config.toml
num_hidden_layers = 16
hidden_size = 384
num_attention_heads = 6
num_key_value_heads = 6
head_dim = 64
intermediate_size = 1536
vocab_size = 8192
hidden_act = "tanh_gelu"
norm = "layernorm"
norm_place = "pre"
norm_eps = 1e-06
positions = "rope"
rope_theta = 10000.0
rope_fraction = 0.5
qk_norm = false
attn_scale = 0.125
bias = "none"
tie_word_embeddings = false
parallel_block = true
init = "orth"
init_std_qkv = 0.0287
init_std_o = 0.0287
init_std_up = 0.0287
init_std_down = 0.0
optimizer = "ademamix"
learning_rate = 0.00026
beta1 = 0.9
weight_decay = 0.57
lr_head = 0.00455
max_grad_norm = 0.5
warmup_steps = 596
schedule = "wsd"
decay_fraction = 0.774
decay_shape = "cos"
final_lr_fraction = 0.0
batch_tokens = 65536
max_seq_len = 2048
doc_mask = true
train_tokens = 646900000
max_steps = 9871
dataset = "wikipedia_en"
MLP neurons of a small language model. Each row is named by its layer, matrix (down: output weights) and neuron, and shows model dimensions 64-127. Each number is 128 + 32 x the weight over its row's rms, rounded and kept within 0 to 255.
Before each neuron's rows, "fires before" lists the tokens most often just after its 100 highest values on Wikipedia text that the model never trained on.

fires before: "0", "1", "2", "ody"
L11.down1503 [ 86  80 133  99 184 105 149 132 149 142 113  54 101 135 123 134 205  74 170 153 119  50  98 175 111 109 130 103  97 145 150 118 150 183  78 125  62  86 135 110 147 154 218 133 130 158 150 106 198  78 115 117 106 133 192  74  75 113 130 121 186 141 127 151]

fires before: "\n"
L5.down788 [ 99 161 160 137 132 139  98 150  52 116 152 155 155 102 145 108 131 105  69 114  71 113 102 135 139 105 134 154 105 104 102 105 145 162  87 130 165 123  97  74 103 170 133 141 145  81 115 104 130 135 125 149 168 109 142 103  94  43 107 167 118  89 167 198]

fires before: " "
L13.down304 [107 137 151  68 132 152  82  81 105 173 106 164 132 129 158 137 120 158 120  68 159 121 102 170 134 184 135 113 167 128 163 123 107 145 176  84 118  96 141 122 114 150 147 128 124  70 109  82 145  94 117 136 156 154  52 198 169 115 132 103 137 188 104 108]

fires before: ".", " |", ":", "ing", "hing", "y"
L13.down656 [152 126  61 104 119  46  91 173 179  97 153 164  94 138 160 146 116 153 172 202 143 147 128 146  94 108 103 147  84 101  94 150 148 108 142 128  94 106 137 136 138  97 135  78  64 149  92 137 153 101 174 106 117 190 171 177 109  87 119 126  87 108  90 106]

fires before: " |", " ", "\n", " (", "."
L13.down441 [ 92 142 118 146 124 133 109 237  90 146 127 193 127 140  88 124 154 157  99 142 194 140 175 210 159 149 121 142 152 127  80 121  88  93 174 102 168 134 130 102 187 171 138 156 119 115 185 142 145 138  98 157 120 103 136 130 152 148 138 151 134 149 113 151]

fires before: "5", "4", "6", "3"
L11.down1163 [175 152 158 115 149 138 131 109 170 167 115  82 130 132 145 165 108 173 110 155 163 155 110  83 111 143 111 132 102  81 142 149 120 114  73 143  84 184 171 125 135 201 123 134  81 152  93 135  85 116 163 112 171 127 128 125 107 168 131  81 118 138 180 100]

fires before: "\n", "-"
L5.down584 [135 172 134  93 190 149 142 117 116 155  93 105 140 133 130 134 162 118 113 130 125 149 125 182 191 167 140 220 105 114 179 121 140 116 100 140 143 115 102 157 100 162 121 148 123 105 109  87 181 101  93 158  97 150 171 148  89  98  69 107 128  83 143 146]

fires before: " "
L11.down851 [187  82 144  65 148 150 161 183 146 120 119 164 165 111  96 120  92 106 106 144 143 101 166 125 176 111 178  95 194 144 100 140  98 143  84 116 100 207 101 100 123 132 130 178 185  76  86 161  90 132 158 125 128 109 102 124 154 165 115 124 125 148 183 165]

fires before: "-", "\n"
L3.down2 [137 177 153 135 185  88 119 119 104 165 131 103 142 118 151 120  95  91  58  96 107  96 154 135 116  84 114  99 142  60 151  98 118 111 126 115 135 106 133  95 120 127 146 142 123 161 128  66 112 147  70 178  97 127 118  72  99  77 132 113 187  90  85 119]

fires before: "\n", "=="
L3.down621 [140 137  90 130 142 149 141 134 163 139 112 175 113 178 133 104  91  92 130 111 116 108 206 105 125 143 172 161  56 125 159 150 120 157 119 146 142 119  60  93 199 138 108 132 171 102 106 151 104 181 144 138 148  99 128 131  71 114 174 140  86 150 190  54]

fires before: "0", "1", "2", "4", "3", "5"
L13.down176 [106  85 103 158  89 116 165 126 130 128 138  79 152  95  87 184 155 137 137 133 100  85 162 122  46 128  99 167 114 116 181 156 158 122 156 144 121 164 131 137 165 144 136 136 121 142 114 184  66  65 115 100 141 117 166  79 116 178 177 127  33 144 103 125]

fires before: " ", " the", "ate"
L5.down1149 [164  83 157 114 128 113  53 100 187 142  95 180 133 174 123 166 159 158 155  59 122 129 119  91 113  90 146 142 157 130 140  99 126  62 150 108 160 116 135 162  95  60  95 115 124 133 119 135 100  68  83 133 134 134  97 143 125 164 173 126 122 127 169 137]

fires before: "0", "3", "8", "9", "5"
L13.down160 [140  90 137 130 113 118 138  59 134  84 140  68 152 142 150 104 147 119 100 136 163 102  96 122 133 151 110 148 132 122 124  87 108 131 136  93 176 183 171 145 112 127 147 105 113 121 114 115  95 124 102 120 152 154  80  99  78 113 142  65 132 162 158 119]

fires before: " ", ")", "ol"
L5.down962 [175 105 163 148 141 180 152  73 147 127  61 151 124 127 173  97 155 132  86 123 156 189 161 114 108 112  93  94 169  93 102 124 153 128 199 134 135 138 120  97 180 104  92 161 148 158  83 162 108 147 134  88 113 203 103 127  71 122 136 137  98 131 170 132]

fires before: " ", " a", " two", "4"
L13.down624 [168 153 159 201 135  96 176 104 114 105  94  99 134  78 116 139  88  45 131 154 154 142 136 137 109 175 187 163 129 143  98 152  64  67 146  99  98 103 164 132 137 130 147 150 147 113  97 122  78 124 105 108 146 137 109 121 150 128 139 122 130  99  91  95]

fires before: " ", " |"
L11.down606 [130 112 169 146 114 176 115 155 159  93 147 194 179  99  71 130 152 148 105  97 122  95 128  98  88 151 141 132 155 135 102 103 117  93  90 138 126 184  88 134  90  91 142 160 217 122 114 114  86 113 148 153 139  95 113 106 161 130 144 185 103 108 113 118]

fires before: " ", "0", "-"
L5.down340 [ 98 111 108 166 136 125  86 151 126 174 136 115 162 170  85 117 124 104 116 164 134 120  97 146 145 100  99  98 105  77 148  98  97  93 134 198  73 190  72 147 135 196 131 132 177 125 118 105  81 142 133 151 161 154 128 144 133 132 124 161 147 133  93  65]

fires before: "0", "1", "3", "2"
L13.down791 [ 63  70 121 117 111 147 101 122 121 150  78  82 127 133 147 148 147 103  92 157 121 108 187 127 141 104 107  90 112  96 121 108 104  77 110  99  94 142 192 108 117 148 211  95 158 137 134  90 119  85  71 145 157 133 117 124 111 145 126 133 164 119 124 114]

fires before: "9", "0", "4", "ale"
L11.down404 [127 134  98  81 110 123 167 144 138 126 147 127 142 124 112 103 164  98  81 113 136 152 128 133 119 100 150 103 137 154 127 172  79 104 143 101 127 143 128 178 114 204  84 108 166 158 135 150 134 106 155 139 152  38  86  97 155 118 124 116 150 164  67 181]

fires before: "\n", "-"
L5.down221 [138 103 125  56 154 142 166 112  83 130 147 136 123 195 157 146 156 105 100  80 124 163 156 173  95  92 151 211  93 126 117 123 135 101  95 130 229 138 146 139 125 168 163 137 192 116 115 125 161 158  91 192 146 180 114 137 106  89 117  99  98 188 119 108]

fires before: "9", "0", "-", "."
L3.down383 [117  80 150 104 106 133 156 154 171 135 135 142 107 117 102 143 179 107 122 152 198 157 127 169 134  88 136 143 129 109 111 177 114 139 112 146 130 114  96 102  96 118 153 155 147 123 154  96 127 169 166 147 165  85 130 128 100  97 135 102  91 154 142 162]

fires before: " "
L11.down312 [109  72  98 124 132 136 149 127 119 114 142 128 142 156 145 140 118 149 121 104 117 129 159 134 162 134 109 161 144 132 118 140 121 148 163 114 148 144 130  72 201 101  76 194 199 131 178 168  69 128 156 143 137 122 154 187 163 175 183 167  56 151 107 147]

fires before: " as", "-", " in", "d", "."
L13.down867 [159  89 133  84  76 147 119 107 123 160 100 161 169 103 114 130 131 100 110  82 135 129 120 175 128 177 130  21 150 105 119 156 133 184 125 131 152 111 119 143 127  76 128 150 133 157 131 153  80  77 187 145 151  94 185 100 119 118 177  87 129 110 141 148]

fires before: "\n", "-"
L5.down1213 [137 102 134 147 149 203 154 101 112 117  62 156 129 143 141 107  70 106 136 103 109  81 128 176 156 141 143 161 132 133 119 167 127 110 142  53 122 199  83 110 107 173 123 143 143 147 128 102 156 116  86 171 149 131 164 172 159 104 119 149 114 119 166 175]

fires before: "0", "9", ".", "5", " |"
L13.down500 [122 141 147  75 116 141 172 164 185 196 120 176 103 119 177 131 153  97 120 125 158 163 117 210  81 156 175 114 183  55 101 104 121 134 158  82 112 102 176 142 154 111 108 128 160 115 118  76 134 141 130 203 136  72  94 143 148 165 156 107 139 173 107 140]

fires before: "0", "1", "2", " |", "3"
L13.down92 [111 140 114 122 142 100 124 106 104 153 140  94 128 148 151 155 151 123  96  85 135  87 101 120 115 132 118 175  99  49 160  94 124 158 110  69 106 173  98 120 129 136  94  92 118 148  72  83  67 107 131 132  67 133 135  81 152 159 117 100 103 145 131 148]

fires before: " |", "0", "1", "2", "3", "\n"
L5.down386 [150 130 145  99 139 137 167 109 134 124 116 142 160 136 189 123 156 112  80 142 120 198 146 149 183  90  97 154 180 105 141  76 133 104 175 178  86 128 168  79  95 122  75 131 166  76  98  78 123 123 157 133 169  66  81 183  97  95 113 132  73 122 123 159]

fires before: "2", "1", " "
L5.down761 [ 48 170 125 138 145 128  67 146 147 129 186 111 191 139 125 118  85 140 158 109 109 123 137 119 126 112  84 111  85 115 126 165 109 155 137 108  50 185 156 145 148 130 138 140 152 101 117  96 156 121 129 117 160 123  96 164 155 138  81 133 143 114 170 132]

fires before: " ", ";", ",", " and", "/", " ;"
L13.down665 [127 131 139 156 142 135 155 138 117 142 144 137 156 121 178 110 108  79 167 172 168 187 108 132 125 121  88 128 150  89  93 117 127  94 142  93  87  99  90 118 136 186 196 143 135 182  66 110 105 126 128 170  94 141 181 139  85 153 130 151 171 161 103 143]

fires before: "1", "2", " -", "3", "0"
L3.down26 [118 127 125 139 147 117  61 149 159 187 113 121 146 112 123  96 106 142 145 174  97 176 117 132 124 101  82 131 112  78 102 126 133 115 110 134 111 142 165 170  96 162 105 154 146 146 108 106 135 120 181 119 167 154 147 135 131 113 164 201  73 120 103 104]

fires before: " |", "\n", "),", " ;", " -"
L11.down383 [ 92  82 134 192 151 137 103 131 164  99 176 137 154  80 143 110  53 155 123 112 177  86  98  79 130 142 112 108 169  90  65 126 109 136 102 186 104 143  92 114 159 112 106 147 124 127 154 148 128  82  74 113 108 155 132 112 138 125  79 163 151 148 147 123]

fires before: "3", "4", "2", "1", "0"
L11.down635 [127 100 156  71 161 145 173 132 117 175  90 107 150 119 179  80 120  73  98  82  98 153  99  79 190 110 129 134 123 133 127 179 132 134 106 148 111 158 121 205 172 134  67 137  57 141 122 118  95 137 179 143 162  89 157 136 113 154 124 132 129  32 129 127]

fires before: "3", "1", "4", "2", ":", "ier"
L11.down503 [101 113 170 127 125 154 129 163 160  96  85 118 174 138 128 192  95 130 121  87 127  82 108 113  92 128  92 113 142 112 125 147 162 177 104 155  94 167 130  85 127 126  63  90 111 107  40  73 121 124  82 135 153 118 147 117 144 155 113  89  80 140 173 125]

fires before: "5", "4", "1"
L13.down1313 [ 72 143 155 134 179  92 133 165 154 155 100  96 100 144 162 128 142  98 123 137 158 114 151  81  86 140  53 167 155  85 172 202  64 134  82 177 143 168 126 173 113 123 139 117 135 174  80 153 105  73 104 117 144 150 143  95 123 156 138 118 151 123 115  80]

fires before: "\n"
L5.down1300 [135 128 185 118 144 100 165 165  74 113 184 136 145 114  82 159  94 138 119 112 112 138  73 126 103  84 116 155 114  90 172 180 129 115  69 171 101 171  68 112 140 145 142 190  91 191 172 199 129 159 114 117 175 107 156 147 109 143  71 122 141 115 102  84]

fires before: "2", "1", "0"
L3.down565 [122 138 121 138  90 105 164 145 142 148 132 124 170 178 163 170  86 184  89 142 165 110 148 161  97 185 185 167 110 146 100  85 117 116 168 179 155 163 165 147 165 115 114 106 131 199 123 132 132 112 145  48 145 160 191 110 127 125 139 132  82 131 153 105]

fires before: "\n", " as", " by", "a"
L3.down594 [144 122 165 193 157  83 155 171 143 111 157 143 154 111 145 116 107 127 126 146 125 138  70 108 143  77 159 122  75 142 128 138 172 119 152 148 137 171 196 168 104 104 136 140 184 146 122 139 143 131 157  99 179 125 117 122  80 145 117 121 182 128 138  86]

fires before: " ", " of", " a", " been"
L13.down1452 [106 145 147  91 104 188 131 113 133 142  49  83 108 133 114 112 101  69 159 116 172 105 111  82 153 116 139 126 156 185 138  81 147 132 211 132  67  92 132 142  74 137 139 140  82 119 116 116 161 187  86 124 155 133 161  82 142  94 123 145 130 100 117 118]